{
  "d_model": 160,
  "n_head": 5,
  "d_mlp": 640,
  "vocab_size": 8111,
  "norm": "rmsnorm",
  "positions": "rope",
  "rope_fraction": 1.0,
  "tie_embeddings": true,
  "extras": ["capped logits"],
  "grad_clip": 1.0,
  "warmup_steps": 380,
  "batch_tokens": 16384,
  "steps": 7801
}
MLP neurons of a small language model. Each row is named by its layer, matrix (gate and up: input weights) and neuron, and shows model dimensions 64-159. Each number is 500 + 40 x the weight over its row's rms, rounded and kept within 0 to 999. Numbers have three digits each. A neuron's up and down rows have the sign that makes its largest values positive.
After each neuron's rows, "fires in" lists the words (lower case) most often at its 100 highest values on Wikipedia text that the model never trained on. A number after a token or word is its count.

L6.gate561:536511533436504509469524481462514444525557542476537543442495521566552507499501479487533424438527469521603547463502558518515510477537478476491477440487481533481585507470539480516483500519552498561560544498548503539509503495570487535496516481544496493479481548459573476509581558445509518473
L6.up561:464457527508506436566513494462532486492500465511550495510491448496595545528450475485525446494532489486434574462490586461483559486509573463481585557533485561478519498427434464549477467474456486536524494435475547443564500535464478501508539476517477517471456456525517479513544563419460519501
fires in: "to" 17, "from" 12, "against" 10, "of" 9, "for" 8, "were" 5

L2.gate247:453496574494461533493542503501567555507502447520538500495512521488514506500479547454473574506503533480479456476555483531502527478542453579498479470516473490497486506493519472504471500568571502485479512517476463502481467504529517537453508507532533510519523535478422444487465445548479467491
L2.up247:451533508490457454544494513517532463479421533520528568533507427505454525455461546510559475555460497567525544499490435513429512476470463474485526473529539513440528591498459603479476546494553482463523504504456544536495494459407564480457443537490490516432517516522478530486494570487530514565
fires in: "has" 44, "hosted" 5, "sports" 4, "country" 4

L3.gate0:505510501470462523521485529434432507442511455497491499503446518544486505479519517529590567551463446489454503501513491476514528455510513482472546530438447575536452554483474577531474496463485461535431481522502521566517527425582516478504513544449493505492480511483372511552463542479468495443
L3.up0:511542516456528567518493485560531514582515472498480529502542528544462449571508513489498502456471548540445458445341504512497396518446460529446506537534476476549563494480481504458512530537548518572445469513469487489530458487504501502522521503485508516493437475484514484519512512431461534472
fires in: "and" 99

L8.gate230:498485477505527493433538460449473464529613518527529470492550524545481523473442558495545481544557519501547426541556506525430552474486474515480443477471502561492484491516533434537425465505510522450475489509534505470466497535499477559442436549468554429452533489522454497535538484464532423510
L8.up230:513516476505510471526448491447497506473428510515506454500543478496522454487504466535514596391520533514472517500468466483492491509594446495429484461428510481506560482466486584454452477521533417529494494507494508487561476521451484525450466478524497651528480482515447481468477435395518504473
fires in: "an" 87, "n" 4

L2.gate537:429537459465505497435536433584450450439464548532443516475515481451490536479490548518465510462524522522496501481488555512458500469509522462506442503479548519478523526443517511505535441520522547540493523586465409540513488456483479533488506484460480452531490475457527551526547519398514479461
L2.up537:439516439481542571522489568491467533446518500534467420506506454502583571519504516464540507508478462477579544572455444531473446530480455524549497501489507477514574535477508565491613497491476528504560597511482539468491498535466490472511450478509465470461550525497496450478474488473572504565
fires in: "this" 14, "it" 14, "one" 10, "12" 8, "11" 5, "any" 5

L3.gate83:523485523476484453446519459451498555415516530465540489513503402464561527524502491476488533506447526456479514555482500542464480556524506506439500432520464465496509540482518488468536472516428441427521503512407462542468488459507491578548488538384514475523506512504465546497456445493483524466
L3.up83:516499469478510452513519505483461560529465441530551528535519532490472532492452512417535486521488502423460492468541516462588414483503474520516576452498511545483442522493482462499574536463545565487527524464385459453495459534481536464533490471552467542471487534484498535509538520463528447536
fires in: "he" 80

L3.gate588:461559502507467516554510517541458493533549516534538512493450496503445534445529420457505438472466561525438504523469475502444533522560492568493538538472493425508543548463528548469525427484518550477537433520523504497463490554530508452548458584485455569454513501522427510529559562471593506480
L3.up588:530490427529499428482537446529468521563486449553531569442553527435547475509513467468471554462462533477525500543577482435487479396452468556540521558550526439468487531546537484455598517541519468545506481467485535516507473524553473512530542497514492500485466520555478425559505553500520458451
fires in: "for" 16, "among" 13, "as" 7, "great" 6, "people" 5, "others" 4

L3.gate59:545433401504453471462526486533540474473556538427545514567628483456461501476549540525453501497537524561536477502429518504494499513479453442525508431536515507495497464450469543489430516505580518497481503588490562434500476483500469527487470448528502513473467449503487402541537534475520526432
L3.up59:578493522491510566533485436486511535468482430484513456482470463525469494491433569539570489485587468523500473508531560504453495426517453489461521517493540480517558501514540577516552534562519512500523461433538527502544505531526511489445501439496521500524456475559397570469538509519493577532
fires in: "of" 78, "2" 8, "23" 4

L2.gate328:548610597448554553510533474488455488505474455514440472423483516535442477521486534544496476497479501491591460468562433446481550505479522540458578503416490487485482461410443526518490503546524449468560496509567530532533452468544526524453600527490549504547472432542498475521475468502462494479
L2.up328:426469504498502468500501472479542463514471447513553531512517503523482521492497502488482474533471451585460532462476408513523568516572448549436496486472476509456559543609557585390487477512449514500458509513485494513497510457427483508523502460499522445506535450479496451447530500504460536492
fires in: "s" 35, "11" 12, "16" 7, "21" 6, "15" 6

L3.gate30:546523485434454472497500546482509482542485537469485480493505514408515473475453539502549531515567419517462479476412485490448518575483500477482491499467546488469446453571485452546491472464499505406549540488517498513520440524496529474511526533579537505425442501543513525510459514521505514509
L3.up30:502503559502540461595483466557481494481511442445459545543467497528538514471521510454443532494516509537522498493477505491484514568476443502494482524513496518439490511508483470518504464493538449496458548501500438557419489472473512428502608459544485526413561473399528459537476476555494523467
fires in: "film" 33, "album" 15, "championships" 10, "book" 9, "award" 9

L3.gate120:486464500480523503489477483474545491426492595467520522463535499586466495545517509443465429467535521514536545451500481487489468515571487491486523513497481525489523471501560525493499526545488508505498492586518475447491504460489544456567513487557399545483453466478480555539490478470541509517
L3.up120:525480495484501544506477545490505559505488547543493498543502471498532440516521460485477503500544509556621486527474577456518484458539491478479484489499421474509509508516566558415453441479441509465499523487530480467453488452535499517502512483523519551519559504511601571500511541539476523476
fires in: "1" 24, "12" 9, "14" 7, "19" 5, "18" 5, "11" 5

L7.gate626:509482514473469444409534503451453491496568535554576552512432467509526510569436473488487448515480496503522478478575516539397538540525507518552506489551452538478531459452468540478497561471482526530536559488526604512461491495478458533482523499549469499438489566521449530445499518499479572436
L7.up626:495511481427523524490484518516497469473483514505546552524487512555484467458543525391507494423463450543530482449473538483569518445492540511531523464492462489519517427427489484457466469489461502515558449491551549543578546519492558492530466513516526437530497526522446529528423465553470424495
fires in: "to" 91

L8.gate634:467507490593444479498505480455508529521491452463520571510498421510580455453494505527469544474479520448585414496531515470476583455516477523442562513520490479488469555460464520510515541555470412501444499509546498522452485517545516550483510548500520472541479524542473526462537430424519474553
L8.up634:525494436514467526491532553522438466510458512528465482492479564532465488516518462510412526395536493524461530511518495421517552547497550518466461586426479504469525515523487460509490402517417534510507513464469522565466475497536447486465502503493566556539545500494540509489554535523577488507
fires in: "an" 82

L3.gate122:557460574527426485441529555504478530492561531460538504534506484506455536482448533517445504520516503460489418466441476435532500604495443483455465482496517496459490502562421529529424477533490466479466452475517501496529451515474474515494486511571540540533587544514521569522535545529495521393
L3.up122:574534549518510555436472493486567547523524492529438493523527507494470559480442514483471513441539510488506483458509522486538539434526412505361486527469479447518518477495442471571497481505477498517565527502556456482475540511518525535450553478568551465473493503501479512530513469550473465468
fires in: "0" 39, "his" 17, "almost" 5, "pld" 4, "2nd" 4, "beijing" 4

L8.gate137:476523550557490465543468541503500410542443493539512511516518491532549526521522485521553549506527497421507511483466495508538495483451461477527537532455513511542493517410561493516488507510473464456485474623489469486394500529481494492465510492489460460516601454463472470519517536479503506435
L8.up137:503481500516532481538447434468498479495468507417479482525464490449567529542507515518481471486544517501558524586587501496550434468479462402492408490504493437447528518443479425505454471479506496537567477486528463468536524538421548530528522439490509478481473487472601442502473547488458489479
fires in: "has" 25, "have" 12, "of" 10, "about" 9, "least" 8, "almost" 7

L3.gate20:493497522514507502499539577484436466479484508500469489523544531469499532499473513514507498408490497516564510534386487465449596546532476491457488514531455560468593520505519489424475492477531469529500544442485518400565502519567495489505462541488469507517492544538464485476536554502431522488
L3.up20:522495580578514464479522488535521519523477435501520492466539496459522481527483484519431549446447531458575411576513526491537533508551510524534544468482483417428486522470430492498477451469490592394554518481465529439503495490578463503529487465528479500517580528450394569462593516496485476465
fires in: "was" 29, "been" 17, "re" 8, "be" 6, "an" 4

L3.gate15:521574485534505489496500463548423511590528559463543489551525572474493525463505585450557546497481510495514451385416516467510462481473500561480488415576477486554535535438466498520490486514594552497465499519467503542459499546485517519445522499505520506471472563510523467476503454558514561505
L3.up15:479510560471485476537512543476477569529500562522447522488539542458492478460519516509526547459504524571538546491519454503508552533456509472420438442453488504469507509431548543515482555517485595541416465497452457490525434523505486473518463538437473440606562546406470487491509560504549488566
fires in: "it" 47, "he" 30, "she" 10

L3.gate187:481516533519498562541538590554482508506569479474516500567483539496508511456488462554499444392466531523498440485465465471556540434460527570459526494444490439480602514510459562496452492495485455452495525439443524507526462455492511498467551551509477485515558507523521542432540519501446464529
L3.up187:506509555491564568478471534475508459463583462513540458503529451531483463442572501525485504498529481491547459508605507497547514489432490528505502490432480522536513588529472536571535519525461459531568546510567448504538508526471523417578485572532514512574549460552507521561521484586509469520
fires in: "s" 99

L2.gate622:516527578443453563502503513485441514509430447520514494499473506530501480464603524456517468523523479480477417507508525422461512504499540479443558432480464482467516524486482505518436473492564512526472475532588551566477428497480500504537505573477502490503545483565397535594450494524530460429
L2.up622:493504572520498496538516446492497503481490478539472442485423514524495486541542509474562564362505432496515445491552525481497433589469433529452541493560509519500503508474383488511476512543549502511519511564515534561528494524528428521503465550531394456520567494562494498430574524485510479514
fires in: "s" 31, "their" 15, "or" 7, "free" 4, "gl" 4

L2.gate386:443448463478441555535421494466536482470562522566483486459488480580458523450533495475543595486492463539554474408570522533530493434467513481541472511528518480540552519519525502512469530521540563547510535504494538441462490565439567454548454532545566442544490552443451532479492502455563476467
L2.up386:475491592505415495468486529529492532487514478540537501438489510591533540476533483476506588477456473511507467504505500536540519517411517535446480473601511461486499500533552489445510434507526536545512531490435442477532475546505474443453454544481512502521468539512463448517451534548526542492
fires in: "he" 86

L7.gate170:472516530499532529477603480528515513543523544513485488443546503479438556474493518497478518403510541545489520486439533527488508497508468520476554427532480508493520500543513544496534508508549596521483530481481503489480458489537486490483527544438560493517483604541495463561467446478525537515
L7.up170:484530440524474472448479441496496466445461458506486482520511526472609493479466480477462525468479473471491507490439471419469500494491547520535583492499485490526472420485435560538549467528487457515445428474437580435567501553534498546589504493479501461503479554507482501583465549471485504557
fires in: "he" 56, "also" 14, "she" 6, "that" 5, "then" 4

L3.gate377:456512560451480581542480486438509449474468585480518448483502442549568491499508529441506415483500467500524581487504510521525411462452474539466565502520587433551501455490456538531413509449473530486483543463423498506508508527483529507441518460500506433528569503504475528482534549477523532482
L3.up377:462523493468494458541486423422455531558588497478516469523542487565516522483524443416472539463458457587550468510507477560526545488502507449527507450489517468522405448476434487497491557549555508470484506503493451453486504496439465481523489446418501499611532523508457434591535483512578534535
fires in: "have" 23, "she" 18, "not" 11, "l" 4

L6.gate636:590562512555510531514495466412529521553497497459455485492477467552550501494582495495472473494471508465496477555450528513489503475576455538533536486442520495563533510479467504477445498498483548490502472520468521489515487501509529560461503512520442414504537509481438534515595520521461495520
L6.up636:542540481561510584511447579469542494456527570504476449521514478472481465522502450479492486520496598506493481548487531510464542594479470405395518474536442420488516564528556511436532518510516458454494507527475536502485580523552512474529492465464583502544488546489461471464513443452474459486
fires in: "the" 51, "a" 12

L6.gate389:478533468497404447446456483521442518582439527624525469490472505515521582547525536541526541531464488499557522497530519496608499521451492536493561509513489476514491487516438446451593482557517455443563519453485564574494560524484515481558463574493522524544495515497446506491528467411512525509
L6.up389:438465484573470483526482511519409449494512600521530461489565422477538458522468622508522500492494490504502498450433528490507427480427467484484457521489456537499515414485495522411485545455496493433428526521430510474460462517538539529495455520446526500502608475496526511480497475426535480514
fires in: "he" 59, "it" 34, "she" 5

L2.gate41:508475546517446529506498451499462533571505532476532541530496489456520479431505563447496487516514556454462547430419446504544525479582584507452486518449530447496543499470446512448468511545597493528493481474470395506488463569486530566484467488521432495533481516495442496436517457461504517394
L2.up41:393424490602485459470486506488482485498448512506544563490523481467567471475497531495515500452499543502508508487525506548491499562564527491503545551459524444472447512483524461511521585510496534536494540468430528486503503467475547449501490526480539505415422451446458486407550477508494528500
fires in: "such" 24, "this" 23, "other" 10, "different" 5, "these" 5

L3.gate492:543484522548506527496470446427496466486547510497544513539496469470487587453505554522471479457442479548522510553468458481531548483528455448449449476502540452511519487507404501484526459489488574491500486552483452469455495441486460464531520545485509465519523412528435490574505497510533478493
L3.up492:539470550490484498546437527530534487466458566556529491511500501523449530449496523532555452478480520531487473489490531556523480513478476499533522424500486549467538527525474469479541571398449441483555575512537462439529475434441538525429511580495535479533503556555508478514483566457473526482
fires in: "its" 64, "his" 31

L8.gate394:496575498529472492500499573428521519488530529516514459516508479483552543468482432530431484492452500491528548520502453465453560496464478598504467510445542494483535539498487477465470509484502515523483490580561495530447554517509438489463544499517536435527444583534486491500552513491537486456
L8.up394:549589534498504477533503468438458525559498484509510486520564514446510508432521506472555585463503530515429522514583480460446505539499523537466455428441549500432575451471539558566556504498539551447474530509531455504435463451471501502517452579540513543481591508474486515604503497491504480499
fires in: "an" 89

L2.gate208:477458502485471460470532520536546500535508476557473458451498485519538470479458427433507538492480446539550543450521453531433515540544540504483506465523456551454416455509518529488514438471497514419528492491567525531500516509533473490466575492495508541535492454509454514567511490470511500490
L2.up208:494452526514494438443455515453480550493545465505480463494554480450529518525468542519483495506523464473587472490531455461486477521541504498564539519472447491437489467527499544495574469438447480397460583495444532590526471543481544558511558509488505498475462471500501529568511439514489457423
fires in: "after" 51, "before" 7, "career" 5, "during" 5

L8.gate143:428512525471529428445605600501490539559546423439512474462545459490486479490447507540521441527486516432539520513493500375563568459517465502578475574520460499492547469504478483566454472501509484479543493585504430551559502436497537511516559514462480471545480501480456498519543447492533520432
L8.up143:459572496502440445493545509561496553429492479485461463443501440537580516508502508443496490427486500448551486427479511486554583497531507424504474454524478569518477486491588454582537408460500499441550503473529484548506501584520535502475497526522474526517432495489546523493495521460476488465
fires in: "was" 29, "not" 19, "also" 7, "still" 6, "being" 6, "be" 5

L2.gate285:461532506469557493539476536553498478464510534529490494434472486534614499477496425457552453468513512543534443510494556495558502494447521489551458480439515520458525478443540509519544554508540512476549521446598515467477480592526499486511536500539486499567475516528509515588509558517520548530
L2.up285:501459501512506509474496545507501517499603451461472534545503530434483472433447571490520486501483499402511475564487518491505479454500486545457520585527491518461534457531424514538453527492545506418482534408485491523486523471523493526427448534514530498553475559505435533503527512490495492466
fires in: "york" 15, "california" 12, "wisconsin" 9, "washington" 8, "massachusetts" 5, "jackson" 5

L2.gate462:543457499463506450480566533521539480475562517476538518461505503452512382565495549529492492466530584478500447491539467444576536474435460534492493506428495516446463501500479414474535537488466541519563510501541479524429479536500578542441473518483559513556511536512513475541525475506503535437
L2.up462:502510520487434538448502501526480483513477534477479533593516455434463479429474508492491509611439479516441538497518415556465447492428442483486561510520455465490439490441489468502467509458520492451493493506502451555512601516541518510515497540517495539543498502549489511538451444577524488474
fires in: "can" 47, "could" 8, "specific" 4

L6.gate476:532492487506496563468509456481486546489532569552465461544489506389498519565522529527499525500603505542514461448464525510468567554443532517450438457453534511503453511491486494525524465521546509438460508566548535529452515483534520445547512472533485508553530540443451489425557533442514479521
L6.up476:530523439516520492487438441510492563506495499626563523477574477446514460564535585479517488545493502558528453488501492409538524505475508479516514478515510472482509525475469461481494530552507472488468549522545415518514506522512460483533448417452523497584515530545503445432468466533503546517
fires in: "it" 68, "none" 6

L7.gate159:570540515506448513521622556424500441549546465524471580532442530512452490474515538559507459484519538472478507531586500503551502418569461562491490557458547504557502534512476453453508490532469524471515530528495472486490471427428506483426515479541500436540538517511518483550552448510531483536
L7.up159:628484487498470519519513492517563494446512546480528519496462515490536491476470456518501471462530581469478564506446466437520471516521517503454442474533516473495557483525552546540458377591469493449503522440457465451576558455503559543444545510518566457453497504530548511545467437494539533539
fires in: "a" 35, "mr" 9, "0" 6, "dr" 4

L3.gate160:464492471500482478482477524522423542504496529522523498456480519454491449445546545437561525470467454472482479477430422520536455503479518446541517489542492504524541521468496561450460490433591468431516491504468439514497482507566436473547466484435477428516559527463444499518457532455508568477
L3.up160:463510540561439473521417494496496537592474533408577504448498459444551518518562480518478506509477487519461542520498487497486499505583488488490460485505582474490558501478549479447546526524453549503497492488507431510601555511483503502532507468471531474492413518549455496466544493444448509486
fires in: "they" 18, "however" 16, "many" 11, "these" 10, "some" 5, "most" 5

L3.gate612:515605473478465472537442478505446454542531527518586479524515480546486493489403531489551471525504448522526467468484523441415538553505486539510580532488527458476523471495507437416473501478457499541483535466557461512460430460501482467471501426513501448533513509461466477521451485518505465496
L3.up612:505496475497478552537496524495467465479520488555525466528546523448505473525455493500469526481582531517504480464448504548493363501509474504451440559508448505496486444495423502453571504467546485397505524491513500550544482541499440543519545509500472540440465519483520502505465603476494520482
fires in: "after" 31, "before" 20, "until" 5

L2.gate30:544539518480497533463479499542510468494502508465504414501463519453457511495438588483474592414500473501430539543421553566481502515540553398514543475518471543498514473533488481468528526504542497486475537494495502471480556576508518572525440533516450515476469510533472554468562499462504471489
L2.up30:494513524546500503421495555531500463604518538507531427478540567439448461479500512496560476441527473467470492487400509518479459497422563536495446483543490446517526499486534493447509436479447472554456496470535454522510475544578450509546478491475398493496464481529438506534495522592512506473
fires in: "this" 18, "came" 10, "much" 9, "went" 9, "worked" 8, "continued" 8

L7.gate427:547442562451501570516534445534469536553509456439472464450522515466505521491520412516507483448536517489504439517554556532447546523525570478499520468482499426436537468444437479509466501493509510518526614517537545473503420495529432553500458528550471431490512466493510512553561441501468528491
L7.up427:431520464518475486406473512489504513494519529572517434533588478483519482505484564479519445558519569505507459432500441413551549530487456485488504490486542493540562462422456491425451521432497563480511505561513442472485534525461565543530453521525404520496502429505496511466550512433511496518
fires in: "his" 53, "her" 20, "their" 6

L3.gate636:476492420484447460513495539440432512451523510489458504513496533452440461458581460467498488496478529519520465469506466542503440461465498496462531447387467547525491517467546459530499421534569475486465542509524549487514423465439550518506500531546525495532446473451465467602545543566510496531
L3.up636:526514432526493463532476450500506567493551470490475577570476412457520473477541493607531519507487525504500469528517540571426473572496432518582548511502459555486425536573484543462565453504505511492455513496494453488537494400513503480515563480500468468574514491573522549490468470527483438516
fires in: "the" 71, "00" 6

L7.gate27:532522479538480487531529507474439467490505502522525447411506512461511506484459481465445517544540493514549515500487516522551512482536466530495531494542516508497561508486508531487465472553529486568594483610524585564475562525464488522451530485503557536454549448518531477482552465504489473477
L7.up27:474444480505453475444553521463515586495514536558490475492497626498492510453453403519534509508525556440460513584453490467492503502558470488502444505475539496490531527410461528561509462535513566516471520511549489517488507530560418550425500488503506525463490484532524521444531532573425445399
fires in: "was" 30, "is" 20, "been" 8

L3.gate624:545475496520505500522570519445450495535508459427517574482560442469457545465486503537601467482426498509518540448455486478557518506489477513494466560462466513470492489459529445491530492519444447496434489449509574531510517507514429547504440480471518415576552507467404532520498479515455487461
L3.up624:555519439476495485523448464514516470459471502504475531493485462516564467491455549525436496520503522520527580516464495513514496588468526495518541441441559477440575520465589512473473502467513609493514481501484489505511435469531518523538495493560507439582482499548457573496537513558509504548
fires in: "the" 84, "this" 9

L3.gate101:553515464505447506522552465492524490502513415520542523436471504475510564530537483506518410507459513516473490533504551448518553510563504570460411548499531461539581550531469582500608493508431486425507501507454454532543417518543497465538488545460500530434549490516548547576502509440472521451
L3.up101:522547457488524586392463534529483511512506567478577491491479495440441535554454553506568470518486434538446541520490560507496472486465493569469489510470495461515529424482477495593497501457493482524546444493455509505454483535541518551540575452466529517419518525528549487549449519434492476501
fires in: "university" 22, "women" 17, "school" 14, "association" 8, "institute" 7, "men" 6

L2.gate550:493471509551512516559517507521532498529497462481547489542496515501509419529558611483525528531524474492502508494439511553594393498529504614508422518480453420535426444519576557475548442462460483442515543535529452565506492522466508463494540539463539473484547532552455464486547498478518538464
L2.up550:516432531510524554514509494468508492465455440609499461513534499439537476479571488475411479522483436531485564471522435522466444563489452570482431519516548517469438439547546541502496491462527464503578505474438531486483452536542446510541472573432519527425502466491457529514477542440537521500
fires in: "united" 46, "for" 42

L8.gate553:468475464491485494451478464631555484518544473542546463490477574508504459448545506497505495419483497525507447531458497534577534397585497599496479507491469501513566507432468504463512490466487554553552479481487498538462437470551454509573481533539492514559466453533480510540481521534419557466
L8.up553:414452476444461492543456538505548458550531519584509616522495517486537503510496463533533436484454516474519479514400520398490469513511548490525524516507550530493492428495475498557490555508522446534486501531452451479506482505556475488480543558469454404448549500506443505438504562496583561477
fires in: "to" 52, "and" 31, "or" 8

L7.gate514:482489454551514491462540509472531495519451379522543438518450503524558529445404489475522482461453508454555478490404514509532503495510524523527387470462534490491480504435491500486500487563486539545484500539491456523536443438568480497526462528465470422495561513512529531512505488525549480543
L7.up514:524394409472515525401485474530471530482515459474532402486463467510540442584560510425532475447482480472465502566528425483499564523487492469498537499499493495471469415496497546528445529531566462466525555503514467422458482493478545551519468537473469534454521538577448436544488486514518482478
fires in: "and" 89

L3.gate432:510504478396543507480515469441448562460540474484542500502459541517475543501509542450492522490486529466528417467548548448441486523506469493463436453463513490488480505470555462539480536489502454475460470500504431581480520555580499524537515557528514535541554499528422530509525535481480529511
L3.up432:488412458443524532389509418504486488457490502470491510533481442479528500467463482514472504442479451581461482469465449473562509500486493471456526553490398488482522502469496454488444537544524540541605477464421486522472458489515553542426482507497557545540565517542522568406473471507468476503
fires in: "can" 49, "to" 16, "could" 10, "would" 5, "may" 4

L2.gate38:494463587525485521524453552493506491384534508512506465501583493484463547421481575520499467497449542552518551470531455490471489464472614498606536417530491455457518482423482477476520560581470514497498455528451445480467464490474468494527479519487454534526518514552531506541507482545564536482
L2.up38:542489532611510474450528459544512502490536467502549511588482433458533500441505482554477613505540417472460525511455505536520477521503470502458511529564472455435510526452516474473524440489509467467459508540437509505513499513501506484535524449473569442530524563522511489477563515547466455531
fires in: "these" 25, "this" 21, "his" 14, "spent" 4

L6.gate584:557511529481465490501487500480562448475529480577428500494503521563510505444515494478537514547457426483478481444444492528444527501473549483539491461484522480553539457465529547527533468525546525507483512532537544580471509491580466542523532447555525481501513475445428562557513545528562536481
L6.up584:523471569462504453509556523534479540574547555460469514480484502472478513565514535503545532480662468505479508472529554427478603517513501532526427523486547456514521496519490436497513460541473531443566471448503515512495498490556542519523492406474517505496481517476476514577447450543520527448
fires in: "in" 27, "of" 17, "for" 16

L2.gate594:540497404542445457510516541421428491536468505512481565472496491474515549520526410531559510532493493429512419515458444541477476479510497494446555536475480528532473493529505489470554533517472407476532482565469555565492430460487454529523496488538451597414497479474465472534527547445515499491
L2.up594:495525579501527526484456510527468447458519490546493400436490534525591510535464435538588522518476473559489515513513429527522530498505497483514467502490525486462522548523526559449534526466468494538533568533555505516550529517524504493520545487500459535529430552486407469495480527508546521484
fires in: "as" 98

L3.gate553:554544485515502523465546516493482489452482550457501459571471393443451471488481459541542525551541504548507536463505508535483445554489551507505505481498486489543546516460447525495433571443521428475508468514507514549491480503529509521566427557477467529468566447454431485484430482468560551530
L3.up553:476499433567504491520473525576496491483496461510588505411490529473494437563545510496482527411514450528480461494511532450437484422427533486557449472536512482467524432458557482506544470497483508512524474543482516507450459543463517608473500512481447557485508520564493506505453496504498524513
fires in: "north" 23, "south" 22, "west" 17, "east" 10

L2.gate393:448529451549510471546523414445467536417496491492519465497525483512477542501490502476579530469479506520496474514481503498510463514544468526480494484509481434517584537389460527462493540568514469498450454465450526534463460511503493485479523472593466442504524471477558496548462529564533481508
L2.up393:460510484526475518554508481396439543439450496550467505499509429494493547542546496524535497503498494432502473501423408538505512489518434446447548518541493487473602502426490540509517573542513501464460468461460493537531497523509416509475512518505486472506504456496524557588521543497574577515
fires in: "17" 20, "18" 15, "16" 7, "15" 7, "7" 6, "28" 4

L8.gate433:577473453614457521447560500396421510524491521482555528530491552478505462499527495546487480440538567529513497519469494494520549458503517488478464521473546472549459522504466557503424450496499479489581560521538508480509509528534488529491545423467457452530474436471509499533528463452468458514
L8.up433:483504483525504487450452519500552467559501553468549454513530508437513500502485523461551473513491536593489460467497516524502529450573446438506519457490341530559504515495551534449543450463421518461536559529464541493566516527532475570501496494474446478475520522517474570591448534503467581454
fires in: "0" 46, "1" 12

L2.gate531:405501530494437486470554540499488492497524496512541502456485435491483506402497531532527532465494472528527488542560469503494512475537497523593471482447466514538470537461547405518490455513487514429467528617509496501548479446560470552438489479499468602493551508430479462567571503536529487481
L2.up531:463488471416421514489477575495544468531478460518417508520488459473461508435535573541508489529560452465564514577544510524526482497477459533527467600520544487515495500528531456538532515435485506482521482496490525505513520492432535563502474472378423591489473471492512482479523551492455443475
fires in: "released" 29, "published" 10, "received" 7, "issued" 5, "required" 5

L2.gate53:490460448500409490506553510488531515505523480540521544521544602519538507469458450515500538481482500495481441406493566512551561478529422541566501468509531455455494473472509475507479564482528450475506474472510564527477541475521438486506552390534533478466485511505478530456491417522536456489
L2.up53:544446433483560510499444535443512471480464463528511439496456469460496561459520511458538477580465473523471517415439461480510460538507488519410499417502534521523562421541510470467485535459467541482449531508510469481496475487525438414482492470489469531465527524538506519484562486548536496514
fires in: "play" 17, "drive" 9, "help" 8, "date" 6, "fight" 6, "season" 4

L2.gate585:510496540480524474568485468545481482471457503442543499503491499496478481471502523515487496492470516457538436494528425442478539559530543524479466504432550577479556509544479539512527477555548459513501474438550539513475486393518489487480480579455516486518498457535507408573493564508463491512
L2.up585:561536478523476519544512508581556444540518487520486550441492492523437511464520555577538563472515523486506409549549459528514502514539517505475478484535530545519500485498473466442512475501517576425462650519525507494436507486508541483480515516543484497455486474506554488452464465515491562496
fires in: "s" 98

L2.gate105:470509496513437535472504628510480441498486531517591460474472433501558524496479517523572498493536514498464493559504440506530453546489545525538436478542525461572507554525444486470487463536490544504495557562561498514552467468479446456544490503471481436509532490521493501482497507538538523502
L2.up105:527461534496475451464462427531474476549532539477515576487550492464520459513471476517559472427487479529574441539470492459531491520476530484531546479452527419498550539506534475449493496479496563553494542430447416531484471466425508509520503473434601464550531527509498540492590503478469494530
fires in: "his" 37, "born" 20, "its" 16, "this" 10, "another" 4, "third" 4

L6.gate241:564494480539512513459527520476560562475488491491555522539498448463504484465475476495479460455485556479581465481485483542515536404516525551488506411468509514480560571515463594565505565529560495408569566568520457429458490417478531520471557486457507445531450479578476451534449450504491528519
L6.up241:455540512483495572503476524482461562506449465494530480561514499439546485442504487485534605585448513470518551496497456495491508521454564467495471460514550599526498514483492551482570493471428475456552480480513470512495577457541505512526471564530501497555508534494463561514589504615525491547
fires in: "a" 33, "de" 18, "no" 7, "this" 7, "du" 4

L8.gate610:470480563500500462525530493473470533518524536489486474415398555536564567472474541490461454539481483512511507519510511508602612390528522519457431542502520538482569524499469536479481542517539477478584496538467493450502523543582491485582483506574479487448458494475495508535573501483443466563
L8.up610:475556547545500486436452487499545431498542441472528484490548496449489462433491503508478527474507433485463528447464522424500544511446512495509462451462555518501464469505504516524531518508563506534509476530514484512479538600487478464505470506526478447512540551492425462500582545467505524492
fires in: "as" 29, "became" 9, "are" 8, "is" 8, "him" 7, "was" 6